Weights of a small GPT-style language model, trained from scratch on English Wikipedia.
Size: width 320, vocabulary 8192.
Architecture: RMSNorm before each block, learned and rotary positions, no biases in attention or MLP, untied embeddings.
Training: a variant of Muon for these matrices, 649M tokens, 10017 steps.
MLP neurons of a small language model. Each row is named by its layer, matrix (up: input weights; down: output weights) and neuron, and shows model dimensions 96-191. Each number is 500 + 40 x the weight over its row's rms, rounded and kept within 0 to 999. Numbers have three digits each.
After each neuron's rows, "raises" lists the tokens whose logits its output raises most directly, leaving later layers aside.

L13.up220:488524419524562515547472493519530490532444489554470461456548510528485580534482580532427462472532493539471544488541515535502466517569547522445521496452525517503499448516440499476482552494477487480461566484518536475535486563559404494530551500442489563537489537471546480595469443553457511513
L13.down220:491519468492433526428541521465405534522477461465518516524475501542454457459507455535567481509499567433578556473459483509484536483533517511509457459488511525433489501520489496451491453475487533581515577465522513476505532428499415555513485448547541451466465424509482541445508487445508519473
raises: " 175", " 180", " 165", " 17", " 170"

L12.up834:514493560536497568492579622520512478532575507486520517482484518571522488512530409459523610501484485563518571548567503455484471517456487431484553526483434550506479503416485560464622444520532523538525507459513499497514489481488518541474432515493482478480520517462549479542542579482512473478
L12.down834:450460499339436504520518513490535424554526560504482510481458540423507482518576512494468497491472469490474503517540481477482528534499525477477457578525500526466434492484531529468544526470472421560548559476457487516515516463414476530436470523493505580478495550382485516613505521400541469548
raises: " serves", " continues", " refers", " received", " has"

L13.up699:515416540492532488493547505579519530474543509437546531493473550485519492512544518419507527479477483516486541583473512492532498443557584498620555527470489447477475507496544586447476525459484517538408495501429498599501489465463494529543475586567540505529474520463524486490540542472488525492
L13.down699:522494565568435462475467480522505536508514516517378433487466544419491519471481423539461556567524495490462476512551508434519531433561485472578475542489506568487545563470518522402513513553451534515536450428535473497486500530512504530568489485560558494536452481493519557508454483475511430546
raises: "c", "onia", "gar", "cia", "ci"

L7.up668:514516506506417536472539469442458542426553465407437480505516508548442494499549417507487522570451461471479467430545553521525559538523568511487518497529460416458507452544479505485566457563512474501536472535489511517531501482465505568486521485529480555484533491515481523526566523566485501435
L7.down668:445502495611495488477434496463435489451543492511475491458502489548468521471528506467555522464471500451522520538490460513476443471460436518495515476540510451505550545445503511527437497531543525512528499453428490446510563503514484493413496478443479529537542480482457543492486494478492501512
raises: "elli", "enna", "illa", "ilia", "elle"

L13.up267:524456497529498497485533430536492469507489537499484534481563531548532460423494507534568549444447514464462547442482559504451511509532492451467437564454522566555461542480482468471462534517506465481507472469442527539517548521541582548468473506520540555467473498523479500477467514496519434526
L13.down267:443510593446588475458497498433490531564572559455546490517540449458466484514439531519544451471501519529409500500472537508485520509519476535513540554497538509442489471561579458509530483496434468485580493488513496518518472489575489541516557535478565483524475525520476580528455517529472534478
raises: "ers", "ings", "ents", "sters", "ks"

L12.up101:470560485519508562525429504562588489539446474495482511539492469493526545528522506543593522573533537485416548500524455504469460471553482518436424474590533515541530555441470475498527497554561478545543494429524561493469560490480464498457568474451502521509481545512503550509470568555504549491
L12.down101:502523405468500485511509474536576432551499467523517457553554415584481570472493515561534527457518496481463526519503482518473462490541580544451490471523476514490570533462442537507490508481541528536530518456535529532470490506474457521440521447459457499460497565491517522469539518521477489488
raises: " 1925", " 1923", " 1910", " 1912", " 1922"

L2.up611:528479537507491507475535568548520469448418510491493504551498566384486566478471510403486499527512482463533404538508482495517521495576550503541551467568493462454473549509523510464533505454482497555546460565506530513432592523434490479443472525478494462532562473469469489511464513495516453514
L2.down611:631487547591475522591523501516515519485461537510491549506569479469483515442497505552545484511567462449521539547517477554555484506534453448555544481436538452468473534523567408491474512503519562478545422542434486555478625514447497549441460527569528481494500532470449526439484493484488493519
raises: "ful", "ving", "ves", "ually", "vers"

L7.up726:524495476563425536536575433471491506424484517529484478465539535570470520538522483505461532612496500479542473464505534491491437527511457520490530492480522455461604468588496555544547485584508494495483516559492465463497520535456516507501557492495425463474489459480539574526437520501491531531
L7.down726:421493491564465551468491563482520524460469456475565538482492529490482573573495474541489528482443478563436513476499476483549485541491537553536491505545522472446513446543537489457552526517516433528495527460504513475551450430511539460512527475505480557510517509488559451498457498528460497517
raises: "les", "lon", "do", "lies", "des"